python train.py --d_model=256 --head_dim=64 --norm_place="peri" --rope_fraction=1.0 --qk_norm=false --parallel_block=false --extras=["capped logits"] --init_std_qkv=0.0312 --lr=0.000968 --lr_mult_up=0.929 --beta1=0.95 --lr_head=0.0103 --final_lr_fraction=0.0 --dataset="wikipedia_en"
MLP neurons of a small language model. Each row is named by its layer, matrix (down: output weights) and neuron, and shows model dimensions 0-255. Each number is 128 + 32 x the weight over its row's rms, rounded and kept within 0 to 255. Numbers have three digits each. A neuron's up and down rows have the sign that makes its largest values positive.
Before each neuron's rows, "fires before" lists the tokens most often just after its 100 highest values on Wikipedia text that the model never trained on.

fires before: "-", ","
L6.down579:170087151150129139096069096117170212144072112209147155168083148089115187162130159139165089099077167141133103173154118191073139175123151148153137103158159186142135101182101100163176127176134167063089145122118188191116180094075133114153134121121125104095151113172145158081106147133130147109129181092092140111138103101180151094162162090107148107122140150106088096131173113156089137079109165154132133108159093201150149097155166152094090110166105114070122130103178070150109135091160178112123129123157127114139135122075145146131163170069152095141124135175173109175152149064122112111107111210171121136145075156104157141094161136095139132159061149133135132127163128137124137179121098155125058103147100166152101108093158134127136057108099157151105090074139111109133127099113078

fires before: " |", ")", ":"
L7.down431:112123137179111191101172130177116143121121145152128177166175101157124077144072191146132108175160116098152193154167116124203136144151115149191191160170111087139116098148115098130170156090072147141061103185094110139102113099136107126152175129100177170149158159185087148110107156207077045173084126092094172146110124149113220143118188048136176140152113139150104113125110114112139054122148101131117138139165134154069101075130122130148127113120192115154085174098180128136113119090115074117108196144145105115153124119128152126137114176122150130129158111134149126127072118121171148107103166096108078123073118112070142154145125132112160139094148111070169097111114120146179128100101111098131090178089151107145111103073105113110108084142116177085169146132114099131187127147174127

fires before: ")", ".", "–"
L4.down173:132124161130198138081124136116110185056123156138116125126122171172151124047182099175228105154098077080195097169118068100068138095128126087139157131118157151124129162121082157188133150114089146173143148105124099074090121114149118143152102115081191199156175070166146155143142070123135115074127121106112116107130170072138157182143163129087143172123127174122177126121080113074172127129124139106133127101123192167091187121165140093120122118188134141128162066161150143106136098137072138134113149130128078149145152119136169133132135173251106131154144130135150166150115126106122110130183162144133157065151151129105141129124056103040166149148104114125103115140106084113142177124131130080088137120167121139132145194123102142124131087121101143161121115134084140094118156100101129

fires before: "-"
L4.down185:132161105103148134159105139139134164051117120168128146116138149141173088067131101090172089083116174112131106111103080149090138103158149138161131154094100114187182120132081084110105127100099077105126107167159082091126092137124176139156134111122117165142162151181151124154151117124142138092105148110086126098119103152216150120056137144085159148150163150103139051080151063138117143106181165129115116058198127145156185120103189152144134038105113157123165118086098105127170159142142174170168162138152078147097121082062119148151130103110194128105129128157152118103156129111094136083086180127193069121093069101114141174153191110143194114184070104112103119110147121110149097104119134142075121128106145114111103161120124146131138127111117118151120104088152140037053143133064132

fires before: " -", " Roc"
L7.down585:160221148104093160141155057151138163140154079059100112162163117127065112145139100076058100107107224121101146151101116098149101114089107111101156153096190122164134163087119081150127188113164123196131141083138128118102106190194122113126110140134114175115149134117145111108188130137110100096152111150171126127139141110152130146097098143170147141145136146123102098088062121131150137066160147116161203090099111127081153125103100104113139070109202145129185060120126131184104112157159145102108147149081121071122161152134145142154149129123114117122159167173138157059104106083143153167146157132115144104138137150186179229102097078114095116102138230100142128133094124118116125095132118158144168156125157100188137091127097157124098138192111168169097134139146123144092159152119134

fires before: " |", " United", " m", " (", ")", " ft"
L7.down283:110149077123134113139037112117079120152130163081200156068107139106114188146099194166150175084167137161162066151125134169125119154117078130132112089119132125138180086140103149153135114130142163127142146148169128126124131068167146156173105140134141123076111117083120116099130106058132140113145122202100109123162090166101129125134121181137128111136149103174093110175118077110128178150088104119114128163126161158131122149140112113072132176114168082128158135110116095147176152091126200148129070183117144077126124136065179129169150092079176120130115094087186110131150117168115089156171129133116075131133097203145106148129140142161094128168062099178082121118125181117111153174103101201095140118104212115164100164154185163040144092116165084134110143112151153145163163156094097

fires before: "0", "1", "2", "3", "ic"
L7.down392:093102139131125134126106104097178125122131126146146206124095123152097188118148120124125090119136167164096093139109121114127106148116190089164116103116172122120127139118096126068111109159146043131168168148131144045156110100161156183067180146129163110122092104106152095180098064165144143196129168126103145140116046086178099129126159096157109131130130186134148107107208138107157144088164117179098164151151119122110155106179174113138121167131089112124163082165155138153092161091140091146145165131100094135134218170119115113082081111135169127111055107140212197114149106059153115113094151133096168111111146115162099149075126168151066101128105096129116165177189113147160133136168107146159133089116172150137096096175156072101114116098067189122094100137141143133171137136165135

fires before: "-"
L6.down633:083123106140103112122111138090140129167103091122173129111100226089112121107152148114137115135121115169192102145128128124157219139171153152131099132131180106160032161144178141069147101127102136169114139170109149220137142133122106177128144107143186107114116133099125121127107136058071167059115184112170171131102162095144119092096166067162103115070054120103085139154123163144169057140174141121106159148135107148119103081134014161121034138156105144122140098118148105148138153084107123129159109133167102168121118116167120177097140162094117111120119134081093123167096132184098148127108107138123142154101101027119149136118139100111140119141077111149136136115097116125183116165091102140134091078131117097125120138126123089093142174122121123128076100124057137089192166139149121

fires before: "-", "\n"
L8.down552:082217131102121130182118171149140185069131095107141095103153167094092095073113117177156168147146115109159129170145151136105130101164143079119131115136117145120132122172120139185207157168079094059139076178095173179144102129166107133143129140172137121127150170128128136172124119145131129149123127106167091124078144138152103160105140175127112109077111133150093111106112130113056088122111074130081107141142099139097087145076189157122102130074117084183075149110108162098183150186113106147158099070196089156068187118176130093151130178139126096172145069183145100159124080157126145102132133134064096129127081134175129135132109085086093131104125160112084160148143124166126084174136107131083128053077155127145113146105135178105107146113106108157091049075097161105093148137122094

fires before: "-", " -", "\n"
L7.down433:125134067122130145188155113098101155126121098069165100149152163140116109101129112093102056105075156137135040162149139097138133131168139123149114131214115163161131132089134129103212071157154140177098155156127144170096133135103150157181164128139102119169133140104150133145136118138077165092116113134141081103183109098114126165084101111109094114126169095110164102112171141123120153106109092119135210183120106125157103136118119171156073163106158151118166144122169102110168133155177147174065135081129169140189136080128092201187130076112116088124061095118133143153139124061060109122146154182172092137137153088158198135120130073139097141126136176153121150139146167172065175131120098165132140160109124164108078150174170099091154137100208082124111121118107170115132106175175105

fires before: ")", ":", "–"
L4.down82:162140132118167169121030136134107124169156162137166140097143104126203074137118122092101110172092104189126155109122135127190141121135129107200100155087049112095129141093095133187123105089110172164111125153107129132130104107170138145104167106092186205169103072125126122122135132105085137137094135042075149087128185166154159101131149076123132110100123130113140121126120153076117170148132148160184124123179141099114208147130111188134137049186140148094136150059110079126164120119061132164114119130154101142131089128069125143110183148133096102157146150116125162177122087124107140103124134119076139130117089120081114159154137087128086072126084113131103136107149211121156078097123143090080116094141149152108121185122098146135122105162136165209129157183126155087132097118081185

fires before: ")", ":", "–", " |", " and"
L7.down537:099117127160180167073177217130076107128136139088161090102143181072143143104104107130130104117111124150170120125131112140144159120172142131134128098158103114138099051168131125173150092085125094144138128094187108113152057084092118104136155127134091122118158147103205112106139123137139179133104126087140143094151181134075213111132104135114148082088105140113137199077152149118110119146120150146170139196213135146172102135167123191146143100174150137119135129158124170098101088145104083192171170127135145159086188068167081102153106114143071157148127102133094090090125144118166106129099141134126129140132027082060142131173141141125132125083125173135162130121107145099140128144124081158099103074122169125154159053104108166073093148128039122162113128145126112145140090129108072

fires before: " |", "{", "–", ":", " to", " and"
L3.down431:116138114198158112127084189069120090124139078170125177064119145209094133147148166082071143123187164177105203116119098111116121124097094140132164130185154095141146125123145099138131181116116121156176142179127180111124165099095103136114118171129122140098097147122104160165166140111207145152135154185106164072167200112158103125153092092097116164134131112139048123114149083092100130105103124133126124112087129164192139098133138119090089074098133110132118076082190139166125092167069135106174132122146139126120141118135129139093137156110089142171126107103151118191188101176201114130116098134138127137060114097043162150102127095169092185139091105158154100117171125120170164137137149145076180091124086090179139076066134130138154134125144142098185124118118174137138105162099119

fires before: " |", ":", ",", ";", ")", "\n"
L8.down460:113143117125130139126106187115092127138038107100133118128106110213127119157100097113140141084092134107110037106137095136191166114168139164200152149033117114134064130131168092155147104133117100095164146159104072190109110148113087149147085115109153095122083170045154102110131167122122176091126114110150098137229180123136157137113124103107125173135104124058103187112110078086157134191130136177135104136153121129126116112083127140151088133104106158133079109102115104116141132118069109120115104149096070120145083102120113100142145095137128154101160179136185138076118156123146159158073100138197105128164148052114147138121171155046128061157114141162156123118133145099039132132110128164148091100110133106145164114145103125100097144092099175078161123136093087123139175132117105

fires before: "-", "\n"
L8.down363:155097133115142105155114152161133109146110112087160130153142122056147149128174138145094096102090086103119074147121137133019182148136158172047089088255158089126108138165083136110129126127118129113092119136146161118080083149122114077127143202107197170169124142169144106164147106113107154141076122076053120125121121152117121107037182162123127146094113181133144144164072149172103091166108081087148133162161132168152084195158146085119162140099162137157107133165087140083163195105145125116106121102126075127183092156124119145106168160099176152176115164121120158189091108133100109134093142119134108130122181103109080121150117146118143130117141144153105112098141116110134081108189110155126131161130190113117112134120115178110098098131108127161085130095115083129108099126154117

fires before: "-"
L7.down378:130106115103149114181117150116161142104150123137197144084104149065137116100122186178118156164109105163124138114120123141106150161164129116094099127069134152076087109203199145078163081136213126121094128135147131181163129083086104119113121149156066120129097115117185064098119095160106093060171112140146108141116107060124127108039121104132139104107149105109134103114102158153160147170104091105166133115124114158123111175061132146083090124097072133111103210158086141114145140122162162150142053112141140174186142143111132129046070166158110068093172094095111102133118129084084198092141093064175135127171113129152136121097126093153117056115093129090094103158079143141124134111167169113076112111101091127122119138141131078136156155160179094151095154129161127106124091173115118

fires before: " |", "\n", "{", ")"
L7.down591:115143128100117125160094142094131166124107109099091147064095117133146157137158118114140164074075131052096133158212150183109156110179167125142102140085130128133128129125095085141123168154135124115107110098146129129139174152150179130074104133111131164188121157118126050120144087111166124086104108119127134105121206140158178119121123175172126170128120206157205120089094107168125154114178119060111143151100054130152124166089165106162122188128158096121106126164083099144102185179159144070127084116108073126135136146148105101100112112063143068111177150076156110162186106131117165088165055154152092121146146109131126174087143101140090076126162150138099110067110143171083175126105172111075138112130131159104124140120184100157186148128102066103135086132137083063162144109162147

fires before: " |", ")", " not", " the", ",", " a"
L8.down101:123148100138159169112154107081145106166166102124164183129125118089140137103094154125076154146045111142084101181124143145179161084128110112123121153066113102114102204117171153137169186132127099124066118120117110158136181136077149141049113123102135151101133093060164134163107188150155155094132147113102066141147141190097149168171175124184129158123124145138161087114127195131088172136070107134160086122101148114077117125153065124131103138161166078138093123176167088151132128093186108153158176105093166100120147148165126059117118065107067117086076115098152169117166079167098088191090117092078110166171140139145141171170140141151152150093096118105114140143120169133153129166157116115104162142118093098101132081081076125101114152109131113139162166129166101144206112160155179

fires before: "-", ":", " by"
L7.down633:133110102131138167124222171125124138100170128193161109134113107157056176130104147146086184117092130129169138173143114096160157203138078139160114143179150109113101033100092138162133097108127102135128182103164108166092123097068099112110171125165115144184169127128106108164157182151203101131131163117168146145130131121123129106159144123152126159105096144181091116145146170166109127175119129165181076164155104075101095105096119184165144122112188124119133085176118111074201127088146174151157136136105141154126137120127119169160110134107089163121090116126139105190102070126212154124137147147100156141116090124065147123135091141093065111104107141132163138150130183113162175085162066173120111112061135176118096109169143173105196196123070154130115121113127115133125106117079130

fires before: "1", "0", "3", "2", "5", "ok"
L8.down518:099115100132132126160168128096120112064188115145104101077179180113105116125174088149182102159136122115140110108158123178158089115128136130076097124109184121096092144105160078130175101134108089110124141096113148152121141097125188167147127097142131135158162161175177161154159156127140156096160137102089135093118123051151164030118140134100105098177125076156131193111127148170169196123170143149140150105125146162190129045130181132056092156145221177168153082164131122122056150132141096123176130127140093173153215144108121138142092087108106099121130121156105157168139148114108090117115092116114094157162135151172120190137099110157105113067143145112110107142097141096144148128133086145095119092076028142169109148145092051105173134143112168124108120126134144169140115145088150

fires before: "-"
L3.down483:130099137142086112111136125164094136153135157169157152076099131130108114146099073126148159114134147154134143090132079102204168189166095119134187184093140107084108110132052093121136142083141097073159141119146122149121159147092086117069097118114128123131102091145144171144186142135126104122087182119122099156075138061177103117103126114147138092145126200116125153076085075205078095079124083200127126133172103186145175079156129124132118175165086107038083147142119125146138107120159167090156187133087119123143159078145134126124142158156143110106123140184150102162130125144122102056082105106094108181154128109118105131141158111170173136203081158121146139125162159173137141098106127134071135093118076162120099177127156158115195111146160127157132205096145085083175101082107113

fires before: " (", ")", ":", "|", " |", ","
L3.down580:164059096124123140104155071114183165186124164145131150114105102130128171151106146143094144127157116141135095089098086151100143142180092154109090130137135113127175120183155121078125124118111078107094145094088085091176113114165129101103181123061134139147142093112146122153081101120140101105125096175081103168068163117169147078102172176142106082099134135160148133109117118126076089154097132157137132154068092092132121161102098089135106143102203126114099144151163089201100171136178140117127137092130153143122122190176131150105107115070122124085090154171112129125108116150143064042141149137207180097198107155102150092142138141147114119038182112110142169153142102096170146098111120127121175160115163178117129111087205116193092113158123134092097181054126136078098129154125179

fires before: ",", "\n", "\n ", " (", "36"
L6.down13:112150152119164150146201143062133099158163129141139103184102129092171122101088138125131161139120106129152116123109122049141150125112171231111098148181148107109090173112110053162121105078051145133162108178062128147147099121096125132134086074106148112162156093192129167124123127103148133121131150108104140171202163123099121080106130093108081107129159101100076137090139115107137088111096125097046104160115158101163125129078117104169124121164133179164125188102134108171144168111053121131089136165130143121101157182168077147172137131122142120110188139117078156135146141114108105141123090170168089171103159172087113155110097139147136113109112152068122174159182165118112166136074173125128099173110124121151131112157140150129143152147173143131047184099053114105179193177119131

fires before: ":", " |", " to", "s"
L8.down284:121094169112122145184097153160179084187145180122096167191103103114130140131098114074157182099126138125097147099078216161146136126139138130145111100082141159120080155139137091168126102126094133119116113131093158076112088093131183159130133149137133116085060124102038119123107161123128152152082100132041142172175146106132182158102132133189092105094126089107143196070147142131162140130154092138125101105115168172084130120095131136131082123128140123124122139108175098146065117155091069068098135137111171152065109134104130156133094144134101083181147144140184157083131090132157099155109099108114123195083160115102095106169108117166154109136113119122170077187154146139174099171109157110113081127102175117111120178106130213160098047157177102063156122163097169142151119104127141

fires before: "0", "1", "2", "3", "5", "4"
L8.down201:156173189141073127102123136172115104139168130093165127133095163129160125081138138098111126171129123139110085119065078141023155102117150105070111161163101125151169086129069137109117155080163194116134098126079106149144103091119126099125092123150153110146134090183159091115086188138152097090204126122131137095137067103114123121110126145136111075128090054114091132132174128102142095121069169102127160085086139154112110150121160135064149166164067107129168169165102142125060125136166099126083074136114072162115087187132114193064149176186161121181147108156137153129138119135150110132143111151099124124120115175127131122188111159152152145074138174059091158135152179100151126182157095197089097131191052120147085113153136135134125106155126138133120134147072170092102112113139119

fires before: " |", " (", "=", "\"", "\n"
L7.down305:134159111134096117131145154132164160140179086105072152103108098159129111147166087123105143155122102144144101092149137128200127084155119155159134185070162128083151120098072139083132098156118169132190146127134110100086132162101115133138139115130131072106128127078143118085114125105192086157144129120170096172140125101091108108167134105101142171220113120130122134058114125164135094138148118154124119104089043139089103165158144101077087129096185176143159114145092101085160170105183225158184123105101122140079107120161125175140125201151086095110135153157165090124109068145193137087126154127147142114144063109089088189105084087169133109058177144118129107152107152139125076102151140143098161064154144146163160123115171055064095153153097152143089170134173159105107096125126109

fires before: ")", " |", ":", "\n", " and"
L7.down304:167178085135104095158093109131110161139101098108091142141121133167111106121154122160156129064113118164135104146174143075122153099146101135136166155095134137138132096119183099107198199164160142111145185120129148105090142126134118128080155131185083103145130132077142119153056051142126132103196126126162168122198140140154161156070061123186094113117109094105096080125141142108105117086135125114125078119147095098140175137148163095111142183085166115134100142139142157124111128111148155216047107132074123204142101161161094099106090067142108113096125119091202158101088157120130177135093079134113163106179165030084111097132121109073124061157150145093127147140156118122154126167096120141126176125091150119091127124149082145144124098147159113165124155127156093143197102137161041

fires before: " |", "\n", ",", "}", "\n\n"
L4.down1:112143145073148141156149136120101135129193121170062140142127146102085163068119097160119153123118146143113177160076151095205128185166121146101109129171128156088048122165206126155146202119163149102149095083124124118142102154103101060161138174103106117129061137160123114141137102147104064139071108121130125110094140138208139057067090165147122168119161094120137138112105177160137130125111097087137131092156101194117132147151142154113127107208154119181107096077136091148126101132122148199124132134123088104129116085119160074158184138102148121147154177165145112161124152127120104109126202109150098111126111189095164102012099137127096077159097083132049120102126132109142118131166135126157203113122118088159151135102110127126151155133107126147135178183102082135137102164097142

fires before: ".", ",", "p", "1", "'"
L6.down214:121161113179194161116136055107069133138171145121128154172136141140113147125109085159109102101153111087182171135139115128116129093123140129177123121078119108139100102095111125106135165150163154142101127117123118182091089180091119118187146129173093075155142121144129140137143116061089081170109126134086134074162108170153188136121150083066131174113133150072149098119113167174136145115152104088122112136136095135160098099090122167181102154101144135165166182162165155035118088108245183184191172116154102130123115153093141127090117166098063115154127090150081170156149065122138110163116143153127131169106133076121141156113103126113140177120102130080168060111114156092131090110163147065129096118158156115101096130152133177146101096097114100144177106169139136113211067077142110

fires before: "-", "/"
L4.down458:148171175085160149139125185117155151014116139190142144107133110091149159147086085123172159107120127100118115120109111099094138072235176119194105111119171151167118081105101108122153123160096037098160073121120126128079122093139134082134116154139196152116162108228113099155176163093151145129112128097099122104071101114181118112144098105133199155119113115137155083118099028141089113127155110179113111119174135137132116113073144116112104114162143087132128122118098149165143139125164156127099144144082134111142183158112119163151067097097173118124151144146119100110073119081120130099089115115143060150146123113145126172120106123126136105189077111074139197124127103143128138096063117121055175137126161163114148177123127146139128205157116118115150132069147120083106130129131144

fires before: ",", " |", "\n", "'", "\n ", " ("
L6.down584:050122034163136135169102135117087127195118097025128141145109140122117132125133101070149115100062122086172111150076108181192078138177119142165144114072162132122077112180144073138144155095127105101153152116144065116105117170100128141062096090121140127111099147078136144118107130096104150119149071145120126107195152077140171114071186113122159132108133129140086135112123162110150118158111156083111160042165068075195108146117061125114117170144126133129124151147146122164142163093090121142160109118118162132126119150165071137117122156107049139165115088141106149144147119172145145167139163150141166156133166108146082127140146122134158104141083135122089121106181208070100078145025107101110103149093123119133117132125118134147084115146142127118111116147094133156180158164060108

fires before: "–", " |"
L3.down395:140183092164091193100162128093125085106099224086138089091123123134112119111129184101144076136081137123203151136135115108135080092172120125149171144128131104144125130144132105189118069117150212080174161172129113152118126111141130177118187142147094140158159093109126149138180133082126128174155141128113127145112125183132147102124128175061124103150065127225084157138110180117180130137154111112147087133150103157072148155116150145100132100125126101114180113079189126041155107114133084099167145097116115131151076115109133093158103108103138088141170128139135183172036090102145121082138113212174138105125135118173122127167161124143116089119089100121151060120120100092076096063128162099156109136165148164141203162114118114125171123075116149117113144139086172140138139110145133

fires before: ",", " |", ")"
L6.down425:106136084124149152162132177103083067153176109148174159139159147131087167154115072106087140147175129179153140129103121090111143137196101141113106100108077096165100106121142173117146108120187129134146169089150178127173087141112089101107161163146173063115087143088174127124110098129131170162096094166160106136119169129117118090102142126122134153118086123111078144074123178135137066150145127170114073132093132170074129130119203131075178152208095082160117119144066159132151189155052164110133086112080131173117099120157132118115114152048060122130142191150128115114088126090120167175080073122113111131128140133087155165204165171145109119153112105164133155169130161119086139134119084187137135089100137094133141152097140131084109124143110078169165078145081115091143065166109087

fires before: ",", ".", ")", "–"
L6.down474:095109098101143122155105092118126175135152090115102058090118123190121091051180084137167139156096136132144065112098083093141154103140160141156093092096135136100147136097147121149097156148136170124133139157152062103104133138168110177131112047095166127183121155136130139135154088149114207125184104063144100139100127132138117118161085108148113177143139170142104128146069121104149080138078142140105108105095155142114115120142105071097187210116130211136121079078128134113124130120117116117172161126170056148179063156126080120093140092158109090145137167119182144126136122093117078175126152151109140103090152152115102138110113154139159064181081129137078130187149115143156096179099133214148074086168153106107118115120082102124115136104135114123070137175115143178080194095159071

fires before: "/", ")", " |", "^", " (", ","
L6.down357:146138150098186111076180125125135168139147123074111151082055091139113189107143114062123110140119126070151108106104142187150116072085147115127129099089112167106163142166113151123061074139142097106110169141149129080117070156060121126109128078118099149137200172075171155140109134118118129121215129056184101142108156114067191147120070135147184142114149130154115136099123145177138099106209138088153130151098124190127141155094156093161151150108134182120176186117153136143117142115169151101168138132176111118154088126094130105101119124103097095134140142156096123074143125164211156176132149139126102162117135140087127129116198154126084110114093107118075080139114136081101168097087152122164155105163094106141123141134182092132098129157099055145091190127161179195133134132093141

fires before: " |", "s", ":", ",", ")", "–"
L3.down462:167126091125142117255123147131094141132165162146093099105185096088113127079151116154175110138141136107096143104134176094176147141106062092109140116127101172113212146109130044156096119159171103107108176104125143089073154095116148073193160135136118155139126158159154128081193154181147126085106149128138139097095104138059181136147137158128133135156144118151154060159022112124151090134103123150104088112136065112085141112119145080142104091152176124090160114085165120175159151145159160138113132138156158116134158100075110164136142074122116079071175135155126082098123137105156105136117149121134101161162100158124160140114099154132077129215140150166126140150081105148085119095128176099155140122087123136148195121122131167170109118177133076158116161188147152117068140109151160

fires before: ")", ":", "″"
L8.down606:135174125104109176165150128147144108150144148113128082109103120126104107151112100189127120156146118095189168130114139107169146098187106114126121102112086113167122112161125115112148147107082090116203059130080118088045135096101137143181105102120113155151146128082133125151125116119189096093104114141122094125190100120158151054114142133130127141120007124083083096113118099128145153154172132041080123117101112104111182086119117199129147117170157141078082114112170203123154099129120117114116123115113145099127113115143032158171131169127094179085100132122132121092144113144117176161099106107164140148070192167128156157166084145070049137142192145126147078114125164086128180119144137049088198141140133167132136116109084160097150134094087120144148103145088155135127116151141184

fires before: "=", ":", "-"
L7.down461:140153142109160137148129121093126138141140096142159118169097129164137156130124150084166155099125154128097089159064091144060159163099125171144133140255128200123127133162141151134114073126078164099110107151096146108141116107148153170187116104171126100096140110140136204127090162174147150100087147134122108095109135080169159135123116160145107172071139130106115082113188150113168121150146070095104151112183087089126062109146095137162144127133120168183104151064197129145061111159132120130134181134159129131098136079106091139081171148156109079105157153143108141158151143124136119152087146129109153115102121110113138050103115166128122125152148142119136159156095181106170168166142147135098065121091107109209104051160141134169146081182070075156132093102104158131140109152116140

fires before: " the", "t", "on", "ion"
L4.down76:172168097104115071122119106043190085097174076159091104107169071136128106096115134051156139114164145168138125152121072092127133099119118096096073130143175148133126167150143124119094144136132115134120116118093160149139085171142088078122142024092212188178143140083085133136107126168129149117124151123123171102117139063124139122108118155103139098116146072146164099099157065088135114100093175067130145121111157112081125147144129078109150153115146162134085101129110067158036132135108123096086135121096134101107107139114102121099177168165190114189116137154118149104150084103114088189117183109086170102123130195107135130110130084131093104131135129108126147113136145200147209126133153149108082083166099138113209115136128153121104104188100093089091101137148125173118092152161111

fires before: " |", "2"
L7.down250:083094143100128125159143115092112169092091146119099139093082177101129122141099137100098128111158139178196095155119087114109070178101123145106139142177110137118133172164096124132154131095124143119036113147139153139170123102154128112076103145129192088128081171125129173141081190124147062172177187148151100164177087111178131118129079132092100109099183079112144083128180085129066110081073119124151129171101121056140096077120139140110123113080079125172144114099156131134101129161119140134138105128146095113123013160153129147202121181135093085174124150166103120164104161205161148114124080094143111103082146133187191121137141173115120112119157092145169108142150106131183167136158101133128084173124105178130082088193100157147183147124133157128134122121133183143119134123110178

fires before: "-"
L4.down587:111094108151137121142078156074150105174119152092138134137093180055095086149157163141132093077082126129138104200123092145116137130175144138190084148156137099113052182058141121138089097160159095160156117155068118145114162134073100227140096123132068069080139094103127140151090131105098141099084167160079146121094181182148144102138152036136173100088053156131151122137155132187145130138099134063128155134117141166082153108128132083158137134152177167126131179138107093125106142160135171164102176079138116132080132060120105141088139172123082107128183140107159085122181097118078140160195131139119130137150107093124152094155162092159130131118086135133129163170161070135142141112109158122140163137134094129139140084142102138144167103073149143173064157153092159159154116137091128

fires before: " |", ".", ",", "%", " ("
L3.down423:181135059096147133134123091135097136201125141133098144126032117103135136131114102151096145112112127156110158199121077170169119131217114117091106148182162088120174127157149108172172104151128157068141120148090130091154142120151120158062137100110138137158114118089128150219196124118154133133094112133074101090070136121095125115144125161109143143140081153131159060112137124129110158155063076154120111200154088170097080167108108118116067138141166121141102128142097122122114189136135105137121171130108049102171097202133139114136104170091096161114144093148120103059069146140132152091136104144084099144131161133119135111118155095112142063178132108149062103071129147147071125092146131122131159120103161094073134109106130162087144142151182079135111175122127074063137176089073117

fires before: " |", "\n", ",", ";", " ("
L8.down403:091139133097139152084121127153084109086129099125128197152127095080089211163134126124129104155137123141130122103172114119175127136111127128138106132144150102174132149142134116217088132114148141077147139133114160130179165139076140148116119103157127080136203161045103169138123190089161128082175068169085164088115129090124125070143133099081134183119189149136090144111158113097198102143165111138135098096144150122130119071158102148096142175116170139137147194101092140136155090080154054141124125146091135055130096120097162052147154088113108134129130103079084056077130095192148120146092115131098153171119146101093136087149104148083143136129088089137104106119137137067142122135106116204106183064121121157134130162091164157094110106142095105123150143142099147197204102159162169

fires before: "p", "j", "1", "L", "P", "ama"
L7.down562:093165090168168118090166135137146162130152104133090143173108121117166088081153136092129053132147121132144107165138111134106131188175132140136115155085110138115097068114183180121149146172105145123103161129132067136039102122123118093143153119130113102149109118141122067111128223117137091131084095099135148146061134154068115104125165150113131180144148098184110083149151153168115157119113141133152167072115092134095157134178130182161137092130185117129123114137088113139113125135223201068158137107151112050179165071119141140096146162111169166075162135131088143135121127048137110078138204096187171113131072151100149155101166097084143122161121143132115117148156102087142104151181135159139105102170115137130110119122109075070192179155087169149099157183153140098105119145145153

fires before: " -", "4", "6", "5", " Lin", "3"
L8.down228:144097078189135155144152094098085169146161079108132102102190093134116119170136121112109106099128124103151117102150096092181141144133125085149112124097167081137095080127163126149140128129110101134125098074094157132110144076070166095146134161130125078107192142156153152155140136109126101120080130085156160092066097175098181117150141099153113157134142179109110086052101148149108153086152096225182062134164148118152092147079104115125120112097153155092113141182141118122144102110144172100172142071122159113156080082122208124125096127088112085096128145151130090101139147121141083135224132136089152119107104115224163161191059099079149063176130151101166112140133122138117125128135100142186135123093192068141148139151126110133141145106054154141098157099202112126102163140117147

fires before: "-", " \"", "on"
L8.down153:149075104152144056077141089111149135124095087144119082199107122080140116096104138141132141158145111164087126170142134125135152150147151149060043122239173130156131163138128140113139147086151143148164163174087087159165160116207105137127120144136151080132081160212188134093093136171150142131122129128148142053126108134151158130156126135104122070102189110158066086163114127135160143132186124092139103113156126107096123096125118097121079154150104208181130120122110054155145162160121130136098123125158178128108101165114187097109122110203115109167108113163126082130178115145149158109108109210120125114076128112145139086056114184081123113123159060124164118119133137082126118151145161137103149070112139128162195175093134144150159123142190090146101118084120134160111121125159154

fires before: " |", " of", " m", ")", ";"
L7.down154:160173126143125157144150126111138124114170129149144161068123130142129107136109047119177082078075134136126184092112152136084149092139199040097124110113140126158183137106082103135131154164090122145114087131145123120086057110099137181102069108143194167084135144137136136098122115151188128146170155081134120125095097140076128069074101109077109127142138144130118178150119118135167145151174088150129088080110123068150151135149070184121118151141167097167189164112075084108119128174147147150128046131060118122124111131129146144189186151149123135103083106171132142120132126156165094081114112129178111195169083115141125133134146083108091136098114163149161152087137148104152106201178166083121085135147108084121098177117140138130158109216176144151115149186115093153071128160168157